From a checkpoint of a small transformer trained on Wikipedia.
Training: a variant of Adam for these matrices, 6223 steps.
MLP neurons of a small language model. Each row is named by its layer, matrix (gate and up: input weights; down: output weights) and neuron, and shows model dimensions 16-207. Each number is 500 + 50 x the weight over its row's rms, rounded and kept within 0 to 999. Numbers have three digits each. A neuron's up and down rows have the sign that makes its largest values positive.
Before each neuron's rows, "fires on" lists the tokens most often at its 100 highest values on Wikipedia text that the model never trained on.

fires on: "to ", " ", "and ", "(", "ing ", "ly "
L2.gate124:604505524457524526529584502423501526580533508545539511513444503509547505470508514476453524560526534551454556495457519496424525415489403536484598546517508531474512471388546437530525493436513523471430451441491492505567517560494480578532533562516538560557514388493529500527579553478426448501518471561442439523537472425473470487565399484543643539404500636495419484542431449575449513498471493538400483452488505628501425472530506475535585568460506449392499477485529511530494518567519601463523573455372478493400471474571517552463551498551493593440442453486530606452488496570470477424
L2.up124:457508506547469492514471426508476499399503578474571464448505464519469458571506454397522532566462533439448399501461592423495476486486479523510487546500552541489570511505476534525455557512504465530558544394526473443519410531532510391490527374463479484513436468566511513493414434459552529498462506468418544487424519520546459562458485543471448479519532436462495590492505451523462579476498403509469541518519557510415430522538480626481472512531478474491402500507476496514470479539495460591459480583536558619411513476520566500458459571505518544569473518493484486489385545578458459482
L2.down124:550527530521438474576672535518476479510520504403488500469545468561519550504561489550513522495568540527482520508419469461475517525552542484461470496512525459439490464516479474518460500508549468486511527523502585504567505577414455533446551479455381541496498475503451522423659580444507441543525494469498431443525408573472460423559470470622552455521523507451394479464527484429530454549506494469528449518485511383524566452571446582516492603508546569523546543481518537491560355457494521429586468482485488546552519477530450573552496442458557493513451499463516487391606551519566390558

fires on: " ", "(", "est ", "ack", "S "
L2.gate176:575471526535511538493558518506538539504497600541470434481553489609474388558456428515483562528488510570540453513466564578532515522501462571497489556436533548489510490518537489504496522535569469442526513457548541508513470524437523497471419466433479480541520487526550479495466547546631535488458449478383543509511538487531489563588431533528508507478542415534530481439460544489453543566423490377524529498570506564450451500525492435480536531504535536442463537594566496519487439559564610550533522579478485599454483522430502548473474504472488515543557488465571566506405510576523529506
L2.up176:529515516535545522496487591462476468498473596462540442421520488521588485455473427434473461482502394458503462576496520500551439469421386410503531503524466580462612600421487447423565508552516573605416472554467566454537481490515473506496517484514559451551487535604459489518562526519451500527479449475562545562591528472486536522528507564510457497499425562556486524399392496560528443470483531511487479499508503543483515533484507567469644490394507464490474613500486536460457441424508363466488535501505588609525530469467629481457491482458540478551523564528482484555484487473482483462
L2.down176:492489459506447459487569480493489462493497443460500537400446464519410555524469601472547527443521555469481546443568386481469545481570587477506558423498551456530531525549518465493538569479424551469527484546498528508517606459517504479533452554479447502538488475461501454492576517541484514561533519480526396536511485532412672541411433389452548526500489506418471485458440494474466480492591464539468450594469403467582549468544496527478494552421514502505590473392473487518500499429530445521515483484434418445496547539496391511472608433553410406487460452515458385499500555521507526511

fires on: "wor", ": ", "Wor", "2 ", "1 ", "o "
L2.gate354:418477502502568520526544439443519492514441583486456433423436534472464517489520573441530495554558491492508567570538562509497467502511420472598441519459543493550493498474406497455487507467537540447594573497553471510479552468573507443517548499592437502539470433466490505403479487451530572552425519580555542442485550468417473477450534408475580527573475441477457393493516466574549483390603518491541474419528542524492458499566590554507433432492534445540504464511465526536530580529490444549508520464499564511481443535434427535481487393496483574541509479497479352482413437452509440500
L2.up354:466473482473535522539424443561463523505402473524535446480518587474425507513464485526489448470536571464476558516492512500548507525493543498527578528583492482568466487552401588541487544493483567417515514515515622573524507474482423611386473492596462466487499520431434493424514545423419575471427409544590490445420484539390520560399493542479519562553443495510500447513557612484463472554369525443509577555474466448530557560468429464534402528518511498579535551527504497517499465563436534570536442433546445495459447575519485497454507494452477448439510520463536524534492444441610498534
L2.down354:548477479510515500606431565492520563475436484516493612555506427475464502523484400453490584513438494519526555527470525484630544473650587508446581502461587464552445499495556553482519471571468498469492538571470495495537413495450466489617474603490458447480582563552509496563537462521457564489523551493525531468556561556520540503512431502419513535446460494547478541531447502469488521613422473635575487516548455510559572492527493546513406528519444517482508551478484419570512517483560467511503484459409495519488484556520608383575452586540498531460610486469430521498509530535419491530

fires on: "ed ", "e", "en ", "–", "e "
L3.gate449:566558560433583557460429526416484532529440441523569490544499434513482569496568526462453524433494536563505480458487438468454546458535548531471592568499515566464484487420496455416511466463507474450523570556554440498494416553492440545527460516496577462499445524425554368560533525477474458551542422498512525445485522538488577435539535481538501436469484519537576509518537500470449480493506559515470421391561500471562507396480496508530564532512478482465543420438542632539376508514479488486496607475485560542454437486524456481407485574505625605530484465491428531452541516540529436424
L3.up449:604497496502571488516485517534467460420503377438477515494438430511416550501482484530558572526577523545506527716558483490559533558563429502488470470447525514525459530591519513547631509467487508536469473472507579509453495494534429461475477476526612452517551503602507512498524465512463642569447567408431466534482528454577560520488380446480485462472526406487503456496534410441427530540510459518555522516574466403509563521417516515454503470471537439472571567511580463510543487491479411469481493490541553485499485569548470554557525607432518530525529453500466473523509464418468570519
L3.down449:488543461528515467527466493447402405388541506576518507466430494419515545487496423487483549561533504535493506517534531535480576580493547549530505442513413467480510376420448495529455495526493478525523519539550481429496461551498487495539438534460521505521550535380515495466448526482452562517476489540529526477499540577451518562557477462606559412518485427508508520438543385523571458509577600446483523514505433539450519584488469506507446490575580596449500624508496534497490535528404484410524592485441613569454517521440480435516452479546471394509476310490516443469507519543485470468

fires on: "ear", "tic", "0 ", "00 ", "ur", "ely "
L2.gate305:473450553473445515547533448533479475436482449452549440462593487558493537545556525491497485534509437557529494521537535504574600499440447483544466472481553439428521465565622484483508495561490440458468427521487522558567553498460389563492449461449443467536503580544500469499517483533478501514494495434450484429530491418436508498530377448411458438596436456473525555522441455474485542408484385462510535515423509597414502595515481457552466541515458485544442429549590381553414552518454451459504430576556448523554381442537550526382510485524489559403507477436521550528490580548448464580
L2.up305:537488494469547485490525406499458412499583377546498515500559567541469488577497454483409496444561502505589520564482439552501489478509446622488506455384475537482458498448484425406495391447482489446491546467501513531424523518397526513474516602473498549516510449515503399492478453504489435510508483554545495523485498518460464412468459590437448492492512525618442491504400587654503448436586556453568515546519509504461447541480489519493526533403520490559541539482509502520488419430543458466493530556470474514505444514501441533540427513543497505626507514542488418491403542444471454599
L2.down305:541503459593420646585517466517507488504522505526473471479623502457510617559422409515453558512517421547493475470554488398469522492613526494545593518500527536467626489527522443526533516551498516521452423424524456526554516562445462478477554562543494566578502441519554486559529456515520457517547414552638581456497488596496528586469466466490529570490516498522478473476439434519562504479511481490371480416491482483496529563537534402423484414399512463550505512510467492465465542527447405536503501454485526576493535476555465474451514586517495473453481589580487493488487501533551494441

fires on: "of ", "ly ", "and ", "ally ", ": ", "ti"
L3.gate185:459471531435497504540595475502501489427574461575594504475584573491548509541582520491398630498550525529559567435463461546431574463506491493472510583470527458621424537430469440442459512505545550543502471553554561502531424452435516558503527508457406544437584433501564489519525524489498523463490508603580435450507547455553492499470502563476624587518451483507479450591410491515527530424465477414509509480405498526517407440537447617483475548544490444453550603433457532509462459575549492493495542445521441385473413530529531565527451558528462581505456469433430469453512527496470525505
L3.up185:497605497563523572506536436566369512591566503628437567466459468612510427441491564452485456509458500503506415533507517500449448485515537480520487491510507503499523490552481459543525446637529521530499466594561436582520484484539501465599338514520519482544464433458496494559536442570464541505495390479544433567501522480487503486410443516447498526504464555441608437551511446521600473511499418435460442509495512529556452525527491506491584547422427589543597448459484515456538508439529486373487460353514512521535535509526550535452565523577493484527486552413410514539457526597474542497
L3.down185:540621547500546571501429521523380492491497465480524545502351544584497429493551456476555468467437642530522470469474462548492582489557500523507576499561482496555487572590497474560530510493499494451496489526448489515411463513524494444556471456482479513497495551483439487519502490484551507508510525549518543574524562506510540486414595467520389506459511631542523549589466508485544392520478455491494479532530522501501559514434550671447455431384521433549545406475535510525519468471514474466543479479588472407556437487543514471459505488503540558514462552509491506588502562555460478469

fires on: "si", "are", "who ", "and ", "of ", "= "
L2.gate10:436470486389520545456496524536536524503553482567571425511541486528481470585566536536467520495555524566479514488407531522477550496499582440449571467498519448541488449464617527423527483428543464554524525523540386495359444532443416468532430526507503465494528538459522420551621423421514540571482442522595435448527451458453430460510502460360560494517501503487491436610552410495577537550525484427474543500467562507559573397447426478521450482500491476491493525432580493522521524485447435479520498473479379445525501482506533448428549508589509517535553519549428454479501608434584393496
L2.up10:489515493474509583440550527476527493588584532483593478393480527536415520438492527503565499581450501492421415486557557553483469531587485435562550458420428503451543512522469455535479484498574473547500480453523468449549475577533392470559467435557389438545596475513506434476500461565497491503495440590523597491427530532469406561476537551406477450555524585606506440458553515582516520499534534550532543488503464468524445467375446558607391519492491377549477456533532476468554530475426518499474470480475574477440487527520534492462425434551501550496560531446532535501443560462542470509
L2.down10:530515506515504503455581534516464600554514534544487525561424581448454506500414354483566477621472480575540523452461588517481549514577442417587470523447543539479452506471516551545494496435404487431516488463534536442527501462528466481547545522520472500590481556455493451417469501510524437492536537480465577488496445523454499443461416456552537522497534533572569523411484554473562414544561565485522494471512515432451509533515562644507478461546498503547535543554519579489408543517472448460380440492502529468474457528500487483502540493442520537386472496410556568514454409575460529604

fires on: "a", "an ", "n ", "ern ", "n", "the "
L2.gate12:428456484491499494431510469601518514480523522478475530517517489445569576504482470499467505444533476422490540522464496521483558494494514394510511528443618515478558467534477506572467512505502552503531479565449509479443568393460460499583485637481535507472477472467537445617520532503420574521423528376590551414554402457525504495573505458502564547491503489590515450471472422507497527501461507517521482581406463432525505470517552480502433503439532565460585433570513483414468449388533475564397455459554532477505499557539535511449508514576428476570563490529436464559524528465464507462
L2.up12:517564473487559510491558478521509630472481492496482563524478469499533538410518489475487434481509556402531526537473516649509480500472549531436410520548513478551495556483507428439506497574593498492500572534452488508523578414511571438430494567506453490498463532451501517557484523504568498478554505504564472472497488554484530621536526469493459528480416504501514509500550548522414453494464580460585421462577477315620605534510433461535532462482554506468456499446473478477524549465437499538507487482558478504433594479444460418576539460476498451553453499536497535531543522453514533501
L2.down12:529434282513563570477560510482471508465485532517418474491500469550430475487254443538572449542456491500517473555551597512536546540564515487451563521432529465481396530567402434537511501487493576448502471400501530441551468462522491513473494542485531457479499541505467531480487551500472437529496581415343544469457436495485525482501479464432502473525464415437465539464487495518563547454416440462518475453498526541488511534469449475528464520516518528508545435543537439442470518543496454595506497565426437486462482462507431401578505434521468528565469573441551520475431515530436524464

fires on: "of ", "ost ", "ly ", "al ", "an ", "ern "
L2.gate286:495454521510452448501493486487583512478463472452565582510565459583406577592533392541477517465493492497570513479537492501481518468473555471443497524493543504539493493514431509522475524442503394613481399517478501502506535565568438571488515596400517506486472423496592431489459561643553571416515452456565550460467438414495482471587490518425558466525476530403540516521527478477434464494470543553526485529479510468528504501566451452519493570503550496557541509419494481506564523421476500590465448455519442396549486444623552508509389505509406533496575426463493521482536580501478405445
L2.up286:522433469498419491564542387499498549472457456515496587545462522557485531477471532476378542584480556473531601563444586514535465501486534574445441522447488533568474498509495463480475520544512499459540437495419506509495496487572603554539543503586540505550463488536516511569528544597570479497517498540548449491538447540494542620491379438440551566624496507460549437490536464506428464504462506456499495500429422497540490499651524513487492484523551501578663425430487433568443535472551414536466468475430525438539578511607468520558431462469532524550438462507493477443588584468528487581
L2.down286:541454581401484511402544444498386594514543489477453456434446439404456551508592443493540519568482623494555448440459473580429543486562412451557516545450516563474547551477512461479470415533484530518464492461514499516532492410520483574486564419503511418495565502453428482443495523443529508515460576547481503528495567462507536441460446500476407521483509559473503498486440540533464481483450475449537490473594491571605458493452454510541481480453554480460529459511399506511550527466484483572609501476547459530363473426371541492532511428495578416517550532444448502557460553570504527515

fires on: "E", ": ", "own ", "ed ", "pe", "e"
L3.gate387:601445593563538470426577418435531512538511475439443446445395512522548511504603476440470517560569508510547500528478446586464489439555483486494478473548556409525525483525440457456523430471531499473495501540564480575519514596503472482576386495513493553502566526479490540540574460608489433578525605463480453429457597462459550545454402498459392476513524571546515456502477560503480526497458483462499444485541484575538508430500522471592454492522495493515518525522519502558519530575570573475478442478444458521402488538482516445493504451596407552445590550533470541445423479515439471557
L3.up387:543423499579474538424452404498564520645558502541458415460421527451515460563517526409523474543505462501440523487561538593548533485552419504474565407602525562604548431525470455494541505577454459519440586517586462504461534565439563497554461413504517436504509500547465551421564533569489399508555517545474438513421557546554534568555455424456417507551512585472551534442521499425503490467513452444481391394538459501524516488453525525578384518510524479497579546537550503507538505613504502437549544507534507561396451534550468515391491494510494529430551387574474544484404530501535554501
L3.down387:438507451395429477589405550593398449476546510470592476557496498449411459535465601552493522479466454565457514513548572473560509557466498508494491452507395407529513551469468502529612447484524444507526574476487519429539535496375548520426519483508496494503426547423535434532433611504518499398481541491504475497505401522551515456544423441538512466505457365490501522516528460471528500500468608533452506499474441469472527515510541486508516515492475490584417578446400569520495588522540494480476555569472588473583444537509538396486549532498584502511468431460499413511551574482549524456